config = dict(
    num_attention_heads=10,
    bias='none',
    init_std_qkv=0.0198,
    init_std_o=0.0,
    learning_rate=0.000959,
    lr_mult_up=0.722,
    beta1=0.95,
    lr_head=0.00384,
    batch_tokens=131072,
    doc_mask=False,
)
MLP neurons of a small language model. Each row is named by its layer, matrix (up: input weights; down: output weights) and neuron, and shows model dimensions 480-575. Each number is 128 + 32 x the weight over its row's rms, rounded and kept within 0 to 255.
After each neuron's rows, "fires after" lists the tokens most often just before its 100 highest values on Wikipedia text that the model never trained on.

L8.up625 [125 167  98 131  96  90 126 122 103 147 141 164 121 174 171 121  86 107 135 172 157 120 131 190 109 131 136 141 174 146 109 162 116 114 164 103 144 159 124 151  89 176 136 145 100  53 116 115 149 138 138 129 137  46 170 135 108  95 179 154 120  75 157 122  91 125 126 154  88 145 148 183 116 114 125 148 154 110 121  85  67 156 197  64 116 107  72 124 116  85 133 115 142 141 136 161]
L8.down625 [ 86 149 150 150 173  88 146  73 124 157  84  71 145 109 160 128  82  65  75 120  96 129 122 149 111 143 121  89 124 176 134 103  90 173 147 128 102 112 158 128 149 131 150 106 180  96  53 108 102 103  82 160  97  96 115 190 122 135  97  86 133 134 100 156 166 132 146 124  72 152 135  92  65  72 136 128  86 131 125  75 175  79 103 134 181  87 152 161 117 156 119 118 147 164 172 199]
fires after: " a", " |", " an", " total", " has", " average"

L8.up842 [117 159 116 168 165  86 106  85 111 105 144 102 142 166 173 112 130 173 171  98 126 135 124 129 149 104 100 120 122 124 109 142 116 122  78 149 108 152 159 172 147 119 133  89 146  99 125 140  82 111 137  55 159  67 132 107  79 138 192 157 167 115 151 138 141  75 226 123 153 146 161 169 103 136  62 136 105 168 132  70 158 102 149 107 123 150  69 138 105 111  45 107 148 150 139 124]
L8.down842 [ 72 153 106 158 105  66 103 160 186 146 115 138 163 119 128 123 133 159  80 127 116 163 145 113 106 169 133 131 145  75 107 136 160 107 105 129  96 107 105 153 133 136  72 100  80 132 135 171 133 189 150 115 156 169  41 135 164 135 104 105 177  95 192 106 108 152 119 191 107 135 147 143 164 136 152 101  75 117  39 128 148 159 115 102  74 120 139 136 123 164 132  53 131  85 143 149]
fires after: ")", "\n", " Awards", " place", " Film", " Series"

L8.up2055 [162 126  98 125  67 116 126 144 130 124 148 151 189 149 124 132 139 120  95  75 160 121 101 172 147 130 147 145  77 116 177 168  84 114 126  94 113  70 173 105 119 151 135 185 155  95 116 133 122 142  58  76 127  79 152  86 142 177 170 176 113  97  96 152 112 129 175 146 102  92 143  98 128 130 129 166 135 161 183  25  95 129 137 120 151 115 153 196 127 144 102 134  95 108 116  90]
L8.down2055 [153 155 148 115  84 124 139 133 152  76 133  93 135 121 127 110 171 163 128 138  98 165 130 137 125 178 172  41 126 106 123 115 106 166 168 109 131 140 178 145 135  76 101 148 137 119  97 177 149  67 147 142 129 153 135 145 245 203 123  93 140 136  74 104 138 153  75 135 147 119 141 148 165 171 165 128 100 121 129 109 134 158 152  86 158 106 115 121 138  82 137 171 108 172 123  88]
fires after: " ", " ("

L8.up504 [153  80  85 130 140 103 109 143 138 120 119 137 136 201  80 107 176  48 104 194 116  92 143 124 215 113 139 135 147  95 101 138 101  58  87 159 135 151 144  76 156 158 104 103 105 132 132 150 126 147 144 105  97  89 109  90 129 145 159 189 186 119 118 103 105 134 122 114 105 156 111 129 134 159 134  95 120 165 152 128  87 159 117 132 154 141 150 125 169  46 129 126 163 172 128 123]
L8.down504 [149  87  88 105 150 155 111 178 125  77 109 160 163  87 124  66 164 103 100 157 139 133  85 124 153 156 133 129  92  82 117 147  68  62  92 208 108 109 122  87 118 113 175  80 132 143  55 184 158 138 120 185 117 110 134 115 156 121  76 188 128  72 132  81 150 104  89 118 143 144 115  90 132 160 161 174 108 148 143 152 142 148 173 142 133 108 146 163 162 147  98 122 136 101  64 171]
fires after: " it", " It", " is", " was"

L8.up748 [123 181 103  93 123 114 102 197 143 142  61 209 119 152 216 143  90 136 132 117 166  95 143 160  88  89 175 125  98 108 127 145  96  72 167 118 137 133 112 134 129 136 169 168 126  96 153 126 136 157 143  99 175  83 159  64  97 148 151 173 125 147 153 150 101  92 128 231 163 147  98 126 157  99  63  99 127 130 125 120 122 121 124  85  89 164  90 190 118 165 138 127 137 132 136 161]
L8.down748 [149 201 108 115 175 163 116 184 175 114 144  39 129 104 147 152 185 100 132 103 141 160 159 125 106  94 159  96 115 102 144  76 112 134 132 173 127 129 189 120 106 140 146 130 174 161 140 206 172 126 114 171 123 119 149  82  91 135 148 154 178 161 129 138 138 150 118 111 104 139 108 134 147  83 186  51 144 168 157  93 141 143 143  76 122 149 143 105  83  89 123  79 179 120 118 171]
fires after: "0", " |", "4", "1", " ", "3"

L8.up2551 [194 120 136  80 107 106 111 140 114 107 159 160 129 155 111  93 103 168 111 153  74 143 171 165 149 128 129 173  76  94 120 146 136 110 136 124 129  68  64 179  77 126 178  83 161 132 159 101  99  88 154  51 152  93  95 137 114 139 131 100 102 129 152  94 189  72 127 131 119  76 117 133 114 150  72 155 145 126 149  87 132 151 163 120 117 184 172 115 128 145 170 142  94 121 153 128]
L8.down2551 [161 125 150 100 128 220 130  93 114  93  73 113 142 183 151 116 147 163 152 110  84 164 123 163 133 162 115  72 133 145 145 106 112 159 134 110 123  68 130 142 106 104  98 105 156 132 115 203 105 106 104 150  77 119 126 141 191 172 115  89 130 131 124  87 107 144 114  99 134 143 111 128 153  70 122 127  94  91 113 110 142 138 140  91 137 109  90 133 143  97 113 182 179 182 107 135]
fires after: " ", ","

L8.up1331 [117 139 154  81 127 112 126 116 101  84 129 137 148 163 144 124 130 148  87 102 208 119 125 162 162 114  91 128  87 124 137  99 108 121 143 141 112  82 123 131 153 144 129 212 129  77 147 136 126 110  96 126 155  62  79 141 109 178 120 172  88 112 115 135 131 109 137 155 108 102 118 120  98 115 112 193 138 110 164 121 107 104 112 155 156 159 137 119  92  94  93 132 163 113 111 167]
L8.down1331 [131 124  92 126 145 113 111 164 103 154  89 120 148  65 144 141 112 128  62  84 118 104 183 162  79 144 114 110  80  68 130 193 121 134 213 117 127 102 154  99 110 136 111 140 159 138 148 123 195 182 119 108  98 102 154 150 105 117 106 178 134 160 103 105 132  91 104 176 109  82 122 148 145 142  84 130 140 146 151 119 155  64  53 127 214 224 133 158  87 123 124 148 156 184  75  99]
fires after: ".", " In", " the", " a", " in"

L8.up1038 [139 144  43 124 118 125 112 125 135  94 172 146 146 127 145 148 103  78 133 151 130 101 151 167 119 126  98 120 123  65 107 104 210 153 173  59 161  90  88 169 144 129 151  86 102 170  84 123 129  60  75 142 152 140 122  89 143 136 121 122 148 112 142  31 137  73 173 144 141 115 113 103  95 137 142 119  88 133 144 124 149  90 116 108 122 121 148 165 112 104 137 111 139 134 172 161]
L8.down1038 [101 131 107 116  95  64 176 166 107 112 179 109 158 137  74 117 114  98 163 139 116 105  94 159  94  81 143  97 112 116 163  77 111 167 170 135 162 119 124 123 131 115 137 122  47 137 115 108 184 135  73 125  96 159 160 205  58 156 140 118 132 143  85 134  53 120 108  87 107 140 134  86 109  81 106 121 141 106 103 163 126 151 165 140 150 146 202 149 114 108 117 163  87 157 113 140]
fires after: "|", " |", " in", "-"

L8.up2059 [ 96 129 144 119 114 156 128  71  35 130 124 169 163 110 148 151 135 153 112 150 124 133 184 111 204 110 136 134 116 123 101  98 119 116 163  74 122  48 166 149 107 132 136 134  96 112 112 190 160 146 109 143  97 124 155 111 151 147 103 144  77  83 124 145 129 143 123 181  79 145 167 130  75 151  80 111 135  37 179 104 139 126 144 125 143 126 136 144 164  99 130 125 161 152 143 110]
L8.down2059 [157 136 112 143 155 178  93 103 160 153 158 117 108 109  92 176 141 141 149  93 111  88 174  95 151 115  65 106 130 150 102 107 126  66  68 101 104 134 132 131 132 108 151  80 154 107 109 167 150 104 116  97  72 185 154 114 179 138 148 126 194 151 146 182 184 107 114 116 159 109 124 115 115 152 116 118  89  79 148 106 146  94 104 145 132 132 199 116 141  84 158 127 111  95 134 111]
fires after: " Dark", " A", "=", "-", " N", "See"

L8.up2394 [117 114 110 124 152  88 100 127 112 135 161 151 145 134 140 129 162  75 156 110 130 143 131 179 103 124 119 126 115 150 128  90 144 117  89 122 114 139  86  94 130 107 109 162 159 116 108 176  99 119 103  62  85 106  91 163  77 134 170  65 179 126 125 163 123 128 220 173 153 147  79 126 174  68 140 179 189 154 119  99 143 140 145 128 155 191 137 110  97 109  92 104 152  95 103 186]
L8.down2394 [150 158  92 101 107 124 134 134 158 150 149  75 114 115 150 146  89 147 124  58 111 177 130  93 121 132 107 100 100  81 131 168 123 113 153 110 136 145  84 116  92  74  66 104 115 111 129 122 119 115 137 116 144 151  90 115 168 120  80 151  94 157 150 127  86 187 130 102 141 194 133 151 134 143 137 122 127 133 114 118 101 117 147 103 113 111 119 150 143 104 100 133 125 116 106 111]
fires after: "\n", " |\n", ")\n"

L8.up2247 [151 112 157 164 137 102 148 125 182 154 170 161 167 156 119 111 101  90 106 133  70 147 167 144  93 102 147 102 162  91  75 164 103  71 137 119  94 105 102 112 172 191 127 181  99  76 140 133 121  89 141 138 121 104 155  98 144  97 141  62 158 151 133 105  87 153  82 144 144 128 135 141 100 127 141 149 135 128 145 110 121 122 178 118 119 135 120 134 159 170 148 139  90 104 105 182]
L8.down2247 [111 147  93 132 137 119 110 160  78 183 197 115 126  69 136 103 147 106 173 166 126 154 172 124 138  50 171  95 158  89 173 174  65 183 111 151 116 137 137 106 139 117 137 102 144 120 139  96 195 108 109 159 165  74 139 132 161 155 128 129 144 150  76 149 140 177 115 123 137 127  98 189 137  49  75 123 110 112 145 132 160 123 146 111 153 133  82 131 155 143  88 116 139 168 113 156]
fires after: " |", " was"

L8.up124 [148 166 112  96 141 102 133 159  76 114 141 157  99  96 128 169 134 120 118 145  96 100 154 189 145 143  76 105 150 105 109 201 121  89 116 100 126 140 178 162  84 149 139 100 127 126 145 107  84 134 128  54 138 108  85 102 130 149  98 116  82 100 120  93 161  96 102 157 131  88 118  95 153 142 124 178 140 143  98  63 108 137 192 103 176 160 223 138 155 105 156 148 196 140 154  98]
L8.down124 [111 172 176 133 111 139  74 181 148 174  92  96 125 190 120 111  90  38 124 110 138  96 142 181  67 179 157 146  59 107 138 130 178 121 163 103 160  70 101 147  76  88 125  90 188 106 118 137 166 125 101 136 158 102 152  99 105 179 100 113  82 126 150  90  84 155 150 113 187  98 106  89 118  56 124 131 111 149 123 159 143 170 156 114  46 172 110  84 151 111 102 160 143 174 155 107]
fires after: " ", " over", " ("

L8.up809 [ 88 231 127 130 145  84 132 120 133 107 146 190 100 161 144 116  95 135  90 124 165  76 165 100  88 105  87  98 175  94  68 188  95 107 128 138 143 157  54 116 148 185 100 153  38 121 140 178  96 120  62  71 136  87 136  87  81 162 147 172 145 126 183 139 105 152 173  95 114  90 216  68 145 142 158 161 130  99 147 127 146 100  96 142  56 171  83 129 181 162  89  78 205  74 147 157]
L8.down809 [106 152 140  57 133 147  89  98  91 163 155  92  68 107 152 113 125 129 187 125 149 170 138  30  76 107 112 138 112 172 127 143 100 155 169 141 107 219  98 116 127 124 160 129 111 143 181 199 170 157  79  27 100 126 175 127 202 113  94 199 107 165 106 156 131 172 101 125 132 164  99 112 150 102 139 113 103 166 139 132 146 138 116  91 127 125 135 144 124 161 110  97 189 119 172 126]
fires after: " ", " |", "′", ":"

L8.up2175 [160 166  79  90 135 124 132 108  51  62 152 114 140 118  74 124 116 119 109 118  96 125 139 112 116  81 149 102  94 106  72  91  97 123 116 116 147 135 135  42 124 120 101 177 113 112 164 165 110 147 123 116 167 142 126  82  97 129 137 134  94  79 124 166  89 159 126 134 123 141 178 120  99 103 154 179 139 136 153 134 118  99 122 102 151 114 155 155  76 105  93 174 114 184 125 114]
L8.down2175 [141 109 135 124 122 169 161 103 169  73  74 120 146 138 197  74 131  95 149  93  97  91 191 124 119 156 139 139 138 109 117 129 108 154 134 117  86 104 163 182 138 120 106 144 127 126 105 143  95 181 109 131  83  69 135 182 118 147 136 166 165 155  79 134 162  77 102 146 118 146  92 183 142 106 127 105  78 115 154 101 132 109 151 168 161  90 152 119 130 149 187 105 150 157 144  90]
fires after: ".", ","

L8.up2223 [ 53 163  75 131 136 149 108  92  86  83 121 119 136 123 163 170  72 184 142 144 141 164 137 196 108 162 111 146 106  69 107 116 135 125 118 132 102  98  75 191 107 115 108 145 123  93 105 129 131  90 115 162 168 175  88  90  97 124 166 145 107 170 161 124 141 100 216 151  98  98 121 101 118  81 184 129 111 115 114 103 107 166 161 169 103 124  79 106 169 107 140  98 175 149 163 173]
L8.down2223 [156 140 110 153 124 102 113  96 121  82 121  70 147 160 106 153 124 111 135 124 163 149 115 137 112 113 127  84 134 102 151 181 107 132  86  93 159  89 162 160 167  94  95 156  94 169 153 138 139 137  86  85 158  94 121 175 152 142 165 181 107 168 120 110  87 120  59 112 109 117 115 113 132  69 151 175  88 120 141 110 136 178  88 110 114 131 186 101  85  85 150 136 148  93 154 159]
fires after: "-", " for", " |\n", "|", " in", " to"

L8.up1976 [184 176  56 171 135  50 145 138 151 143 141 125 135 153 176 110 124 120 148 115  80 103 124 155 157 120 109  96  84 135 156 119 102 107  82 122  60 134  79  87  81 114 152 181 129 163 200  66  28 145 125  66  91  97  89 130  98 101 132 109 186 118 118 122 128 112  66 157 143 110 128  88 131 100 112 194 140  96 131 125  55 110 231 171 103 159 153 160 106 142 121 117 179 126 183  79]
L8.down1976 [154 134 134 114  99  97 117  60 185 145  72  47 188 122 146  86 152 153 162  43 118 137 147 103  67 110 155 120 149 170 131 166 142 138 176  94 141 167 114 104  97 120 144 148 109 113 107 149 213 171  80 176 177 137 103 119 141 113 136 161 133 148 103 166  84 121 111  95 134 128 164 160 140 111 138 135  91 130 152 100 119 115 127  70 189 141  58 122 161 132 129  93  84 137 102  57]
fires after: ")\n", "\n", ".\n", "\"\n", "==\n"

L8.up569 [177  95 144 153  87 126 168 102 106 103 135 164 165 157 123 156 120 141 129 216  88 124 141 146 116 130  96 135 114 104  77 111 158  91 147 177  97 155 130 128 181  95 122 127  83  98 104 133 120  99 140 137 135 151 119 128 136 159 157 159 105  51 172  98 164 143 116 106  66 168 171 114 113  57 152 125 153  99 140  91 110 147 206 127 144 163 126 129 174  97 123 125 155 184 120 111]
L8.down569 [172 138 160 120 105 160 112 124 180 138 108 139 171 150  81 151 129 166 111  80 144 157 125 146 155 135 160 157 161 116 111 135 112 136 142 181 124 151 126 121 118 147  65 173 150 134 134  92 162 144 133 123 120 135 110 143 151 101 119 127 121 148 209 126 119 172  82  94 146  78 153 150 165 162 159 111 128 143 151 156 153 149  71  93 169 126 162 136  97 121 139 150 106 223  66  89]
fires after: " the", ","

L8.up846 [162 172 144 161 160  49 102 132 110  66 115 149  89 119 135 124 106 146 144  89 183 112 151 135 123 132 196 141 161 122 160 122 144 143 145 132 117 151  91 151 151 188 131 147 136 130 125 108  91 130 124 116 155  87 137 124  52 128 128 149 132 114 172 142 104 148 193  86 104  94  87 137  81 120  80 122 104 153 166 168 132 108 136 125 128 119 168 131 141  87 165 125 184 116  93 160]
L8.down846 [124 109 107 127 159 145 135 133  81  41  96 140  99  57 161 150 145 150 165  52 153 174 160 136 121 101 147 169 112 109  82 134 116  75 172  81 105 142 121  86 124 132 171  88 124 144 118 166 161 128 107  86 193 163 126 130 191 154 112 181 135  93 140 119  98 156  91 104 102  92 125 141 103 131 124  99 132 141 104  67 116  91 113  88 150 180 137  93  71 107 123  80 157 124 122 114]
fires after: "\n", "'\n", " "

L8.up1251 [164 108 106 106  56 120 137 113 100 165  91 150 156 119 114 109  76 102 179 141 137 140 120 116 130  85 151 153  72  58 109 154 136 121 102 128  76  90  82 137 137 126 111 148  77  76 108 128  79 115 158  97  91 127 112 103 114 137 219 139  97 112 143 103 184 105 105 127  97 188 133 152 122 153 137 117 140  93  90  97 172 109 131 132 129 179 138 111 133 123 137 148 126 128 156 181]
L8.down1251 [144 114 126 132 160 157 126 180 116 100 122 115 127 112 117 160 163 141 141 135  91 150 163 156 130  90 142  72 167 162  91  83 122  90 170 174 161 126 111  88  86  95  94 141 141 149  89  99 148 107 124 139  96  83 132 124 146 157 144 109 102 115 125  89  68 124 114 141 159 148 136 173 112 134 162 110 128  67 200 168 143 116 118  63 146 166 201 149  88 202 144 151 112 180 139 167]
fires after: "0", "s", ",", "8", " the"

L8.up1207 [117 140 160 128 147 137 182 107  94 134 132 149 135 169 196 114 185  80 181 179 110  86 106 112 164 109 136 172 147 107 163 120 118 111 182 147 183 134 116 110 176 191  78 118 118 106 100 144 163 104 140  82  74 127 164 158 160 155 147 164 191 143 107 165 118 113 131 130 141 156 169 161 134  69 166 140 106 175 150 130 143 107  70 102 129 178 118  73 139  61 142 110 161 118 157 151]
L8.down1207 [144 141 138 140 162  91 138 107 161 184 100 139 115 147 136 124  96 121  79  87 118 132 155 134 142 180  94 154 138 121 124 134 172 115 105 132 102 174 113  90  92 173 147 175 146 189 169  99 148 111 132 128 152 123 134  87 118  48  89 149 155 114  94 155 138 140 115 185  86 151 156  95 118 132 144 102 109 137  70  85 152  96 130  88 144 156 134 136  59 172 122 113 131 109 112 133]
fires after: " |", "\n", ")"

L8.up146 [144 144 167 167  48 153 128 120 124  91 109 120 161  82 160 161 106  96 174 182 169 113 143 114 122 147 171 191  85 161 137 135 125  80  56 133  93 149  77 125 143 142 154 138 118 111  83  92  89 107 115 140 132 144 170 129 115  95 105 163 133 114 158  64 134  68 142 111 185 146  61 121 137  77 111 197  81 125 104 107 107 125 140 200  86  89 154 139 131 102 161 144 140 146 134 176]
L8.down146 [135 139 123 120 128  71 152  61  75 145 146 154  98 145  81 114 104  86 147  88 124 170 116  75 138 170 135  69 133 131 158 127 129  66 114 132 142  74 182 155 139  81 126 187 145 121 126  97 138 166 137  82  74 156  58 194 202 100 144 125 135  77 130 170 120 128 138 140 129 118 160  84  99 145 146  98 122 103 138 128 140 135  75 131 152  71 117 154 152  90 172  91 125 151 181 160]
fires after: " as", " the", " in", " was", " a", " to"

L8.up1900 [161  94  99 119 162  67  69 136 149  73 127 151  93 156  93 133  95 166 135 132 146 134 147 136 128 143 185  85 147  57  92 105 168 137 118 169  91 144 154 171 143 171 113 101  88 190 109 102 191 117  71 112 138  84  95 158 151 119 160 113 199 183 168 115  84 125 188 159 147 157 105 122 113 168 134 160 161 128 155 119 148 126 157 123 151 119 114 179 117 105 154 132 105 148 178 125]
L8.down1900 [124 185 176 140 100 122  78 139  61 128  85 130  74 160 127 135 116 163 172  60 128 157 137 111 202  92 119 141 161 121 116 136 106 118 123  95 132  86 106 127 104  95 101 107 155 122  91  98 139 143 130 125 150 215  42  93 138 138 113 178  79 110  98 125 132 111  82  70  91 172 144 108 111 156 109 181 162 158  86 134  91 150 114 126 165 144 135 167 135  85  51  71 156  72 109 164]
fires after: " ", "\n", " |", "3", "2", "."

L8.up725 [121 101  86  92  65 145 138  94 112 155 141 148 176 153 110 128 107 141 176 218 128 107 139 106 135 120 131 107 107 106 134 186 164 124  89  59 147  89 118 137 165  94 143 147  61 114 125 192 109 130 159 150 104 142  80 135 156  86 114 142 105  81 155 123 140 101 141 112  94 142 168 153  91 111  86 157 172 141 106 166 148 195 153  67 107 119 131  69  69 165  99  73 129 109 151 129]
L8.down725 [173 114 118 149 167  91 103 167 138 136 199 103 125 117 113  80 151 147 175 114 134 112  68 121 125  95 128 126 134 150 108  55 105 131 108 163  69 132  99 141 159  84 117  48 113 107 121  94 114 139 179 126 109 135  94 144 117 129 116 127 174 161 105  85 127 177 139 161 144  93  98 114 138 142  64 147 173 113 120 130  86 126 155 174 168  82 156 127 112 153 160 182 123 128 138 163]
fires after: " in", " at", " of", " by", ","

L8.up629 [125  91 116 117  51 142 129 124 127  73 106 129 164 173 110 144 115  95 136 160 161 163 123 204 151 108 120  89 114 101 146 128 128  78 113 163 133 116 169 120 197 132 136 113 122 151 110 171 142 163  61 143 105 106 114  81 132 174 150 112  98 108 115  80 162  89 154 175 158 100 107 175 128 151 112 195 136 118 139  56 122 165 127 110 198 127  75 173  95 134 131 108 102 163 145 131]
L8.down629 [152 124 160 121 143  83 172 134 151  99 101  67 162 159 138  77 161 125  74 119 153 156 114 107 176 128 118 224 100 125 187 143 142 138 164 112 112 101 102 146  95  88 167 169 199 128 137 122  78 127  93 120 111 162 140 131 145 141 164 141 125 164  81 143 101 137 100 127 159 107  63 115 142 138 135 132 165 130 155 173 161  80  93 122 180 149 161 104 175 155 153 176 171 101 144  82]
fires after: ",", " January", " in", " of", " August", " February"

L8.up1910 [111 132  98 161  17  98 102 103  84 133 100 157 113 147 161 172 133 163 188 154 157 109 155 114 181  83 129 105  95  99 152 158 148  90 191 147  72 112  94 154  50 117 151 164 101 101 164 116 154  65 104 102 161  83 167 126  83 154 114 127  62 168 136 100 161 115 177 163  86 154 119 130 117  73 146 168 158 108 169  54 133 121 157 117  74 132 104 109 108 131 115 161 131 147  90 126]
L8.down1910 [139 148 142 117 128 122 112 121 138 190  97 123 134 103 151 132 128 110  91 136 114 132 172 121 152 222 155 148 112 122 113 164 121 124 129 189 133  71 158 136 131  90 107 144 164 129 178 111 139 150 112  57 151 120 129 121 140 126  91 122  89 184 134 119  85 115 191 141 126  97 117 132 109 123  65 159  96 181 155 142 116 121  68  92 164 140 151 134 191 151  85  88 153 114 165 157]
fires after: " at", " in", " to", " from", " of"

L8.up2415 [111 131 135  67  59 116 164 140  94  79  69 142 186 152 146 123  80 112 149 196 160 152 198 109 128 137  85 115 107 147  98 144  88 147 100 126  70 114 130 135 157 122 121 154  84 160 170 146 123 119 149  71  93 120 126  97 123 141 146  72 112 130 162  60 145 114 101 148 184 117  98 101  88  80 127 146 158 121 156 114  94 102 119  73 120 129  92 136 183 125  98 112 130 128 164 161]
L8.down2415 [126 184 174 134 121 140 144 112 162 135 155 136 138 132 149 119 132 158  97 131 146 109  87 110 150 137 106 155 134 212  56 134  70  81  95 170 143 136 133 156 100  56 127 110 122 124 112 101  99 182 143 173 120 182  92 112 109 161 156 116 145 100 127  80 135 112 163  50 153 161  73 111  72 117  99  50 125 172 140 113 162 132 113  77 169 165 144  98 119 132 162 122  90 168 124 119]
fires after: " in", " and", " the", " to", " for", ","

L8.up2546 [ 94 136 132  73 139 140 116 126  58 107  79 122 153 139 100 138 129 170 136 166 108 142 182 115 121  80 146 159 106 129 107 104 111 124  80 119 123 165 136  97 102 151 110 124 133 122 124 175 108 139  99 127 124 129 113  62  87 120 233 155  90 110 153 138 109 149 186 130 181 124 169  97 164 117 145 148 137 127 108 116 113 109 152 141 120 155 144 114  97 115 110 100 172 139 124 109]
L8.down2546 [150 167 169 110 163  96 142 185 132 120  95 147  86 110 152 133 157 114 136 148 122 133 139 195 100 137 123 151 150 115 112 127 164 104 125 131 119  86  94 113 138  97  87 134 171 169 124 195 128 132 159 159 147 126 142 167 161 113  84 119  97 136  78 113 171 157 139 144 123  90 121 122 133 127 182 100  89  84 199 130 154 125 141 191 153  76 142  99 142 145 154 126 207 160 109  83]
fires after: ".", ",", " that", " and", ".\n\n", " as"

L8.up2477 [121 173 145 135 157 125 155 141 108  88 102 127 171 137 157 133 146 134 129 181 104 103 135 172 130 106 162 154 169  72 171 146 147 110 114 205 142 119 150 114 111 126 178 159  73 137 113 114 152 142  84 165 150 104 165 176 139  99 132 180 183 143 166 126 167 147 158 116  74 117 150  82  90  56 134  96  97 112 156  64 148 177 140  89  91  95 103 173 164 141 102  69 158 143 117 167]
L8.down2477 [132 179 115 164 114 140 126 158 173 186 123 127 100  83 178  87 111 146  65 154 160 245 102  91 145 156 105 176 101  83 135 136 133  72 102 109  99  74 193  94 106 144 143 102 138 103 121 141 102 149 182  98 118 151 130 106 162 134 116 127 130 148  87 104 111 106 105 154 149 138  98 166 135  88 163 117 132 140  81 160 161 181 137 132 185 122 139 113 160  87  98 121  69  97  91 107]
fires after: " it", " and", " was", " It", " |\n", " is"

L8.up1879 [ 95 102 130 131 136  63  96 156 144  75 168 179 148 160 114 162  76  89 102 116 106 133  43 135 179  98 152 107  80  91 121  53  99 112 128 148 132 114 114  80  81 145 115 133 120 136 138 142 149 145 109 126 116 110 125 176 126 129 127 137 117  84 163 121 100 108 148 153  90  94 140 183 143 141 136 120 194 128 107 171  77 127 201  74  94 184 145  91  99  82 120 168 120  84 145  95]
L8.down1879 [123 141 144 118 137  81 160 129 137 179  65 116 133 105 203 149 197 124 101 165  99 119 120 154 158 125 118 102 133 184 110  75  92 102 138  90 158 117 160 213 131 176 105 131 154 111 124  65 148 101 105 162 113  61 181 101  75 151 176 191 123 118 126  88  74 128 172 137 127 132 104  97 181 127  93 136 103 142 111  53 170 151 160 121 119 157  95 109 103  54 110 180 120 148 166 172]
fires after: " a", " ", " A", " an"

L8.up2352 [180 116 120 186 138  56 126 161 164  54 147 140 145 143 146 129 106  85  90  96 148  50 100 156 112 160  97 156 113 106  96 147  84  66 116 116 148 136  96 146  92  90 136 196  89 142 147 136  84 100 144 125 169 101  84 135 106  65 146  53 156  79 113  92  84 130 162 105 129 128  81 136 131  71 124 171  95  95  90 129  99 122 184 110 168 195  99  96 164 151 130  84 129 133 136 105]
L8.down2352 [143 129 111 157 159 126 159 138 109 100 145 172 124 113 100 182 125 143 181 105 163 122 126  99 111 169 184 137 133  46 171 144 107  64 105 124 140 164 183 112 141 110 168 149 114 138  98 140 155 154 133 155 197 131 156 187 139 166 142 111 121  60 139  77 108 153 148 126 101  70  60 154 138 120 114 183 116 143  82 105 186 109 140 107  60 154  72 137  98 103 140  88 164 146  76 106]
fires after: " ", "-", "\n"

L8.up1572 [154 178 150  63 136 108 125 173 109  91 116 150 176 106 102 115 101 168 127 164  94 127 192 143 121 117 112 133 130 107 132 193 115 101 105  98 124  46 123 132 102 163 179 153 170 115 147 134 125 140 103  94 168 174  88 111  82 155 163 186 109 113 133 129 122  97  97 196 157  86  96 118  81 111  98 136 196 138 169  78 107 124 189 139 136 167 101 136 146 137 120 118 150  92 146  99]
L8.down1572 [134 143 137  99  90 143 139  98 125  93 139  97 146 136  94  74 155  85 163  46 102 153 140 145  98 162 107  67 145 159 167 135 128 164 126  84 135 101 151 167  85 132 149 109 136 100 161 154  63 136 133 145 113  83 149 120 184 181 108 103 116 127 139 119 183 160 164  87 175 108 130 143  74 127 136 138 104 161 119  61 194 172  96 104 121 134  83  96 129 116 149 192 143 179 133 135]
fires after: " ", " (", "===", "\n"

L8.up1547 [183 164  76 125 123 169  88 118 108 139 176 120 135  87  88 106 184 165 118 140 163 150 129 149 122  89 127 123  63 131 133 180 137  89  78 110 101 109  70 143 124 128 124 134 105  78 108 154 149  29  43 130 138 118  75  87 126 118 117 154 145 124 120  56 162 110 159 150  92 139 166 151 122 136  97 148 141  96 102 106 131 165 184  93 125 134 105 145 103 155 120 143 150 136 128 184]
L8.down1547 [153 179 132 178 106  75  76  57 127 221 114 190  62 100 119  77 168 130 141 112 141 154  93  84 125 151  96 154  97 178 139 112 135 140 128 155 110 165 113 167 168 144  89 124 133 108 136 104 133 178 123 135 145 151 125  94 118  80 149 117 149 140 108 108 115 152 149 116 232 163 113  87 171 127  93 125 119  74 128 110  88 151 125 116 165  82 139  81 105 108 154 151 147 125 138 144]
fires after: " at", " in", " of", " to", " by", " In"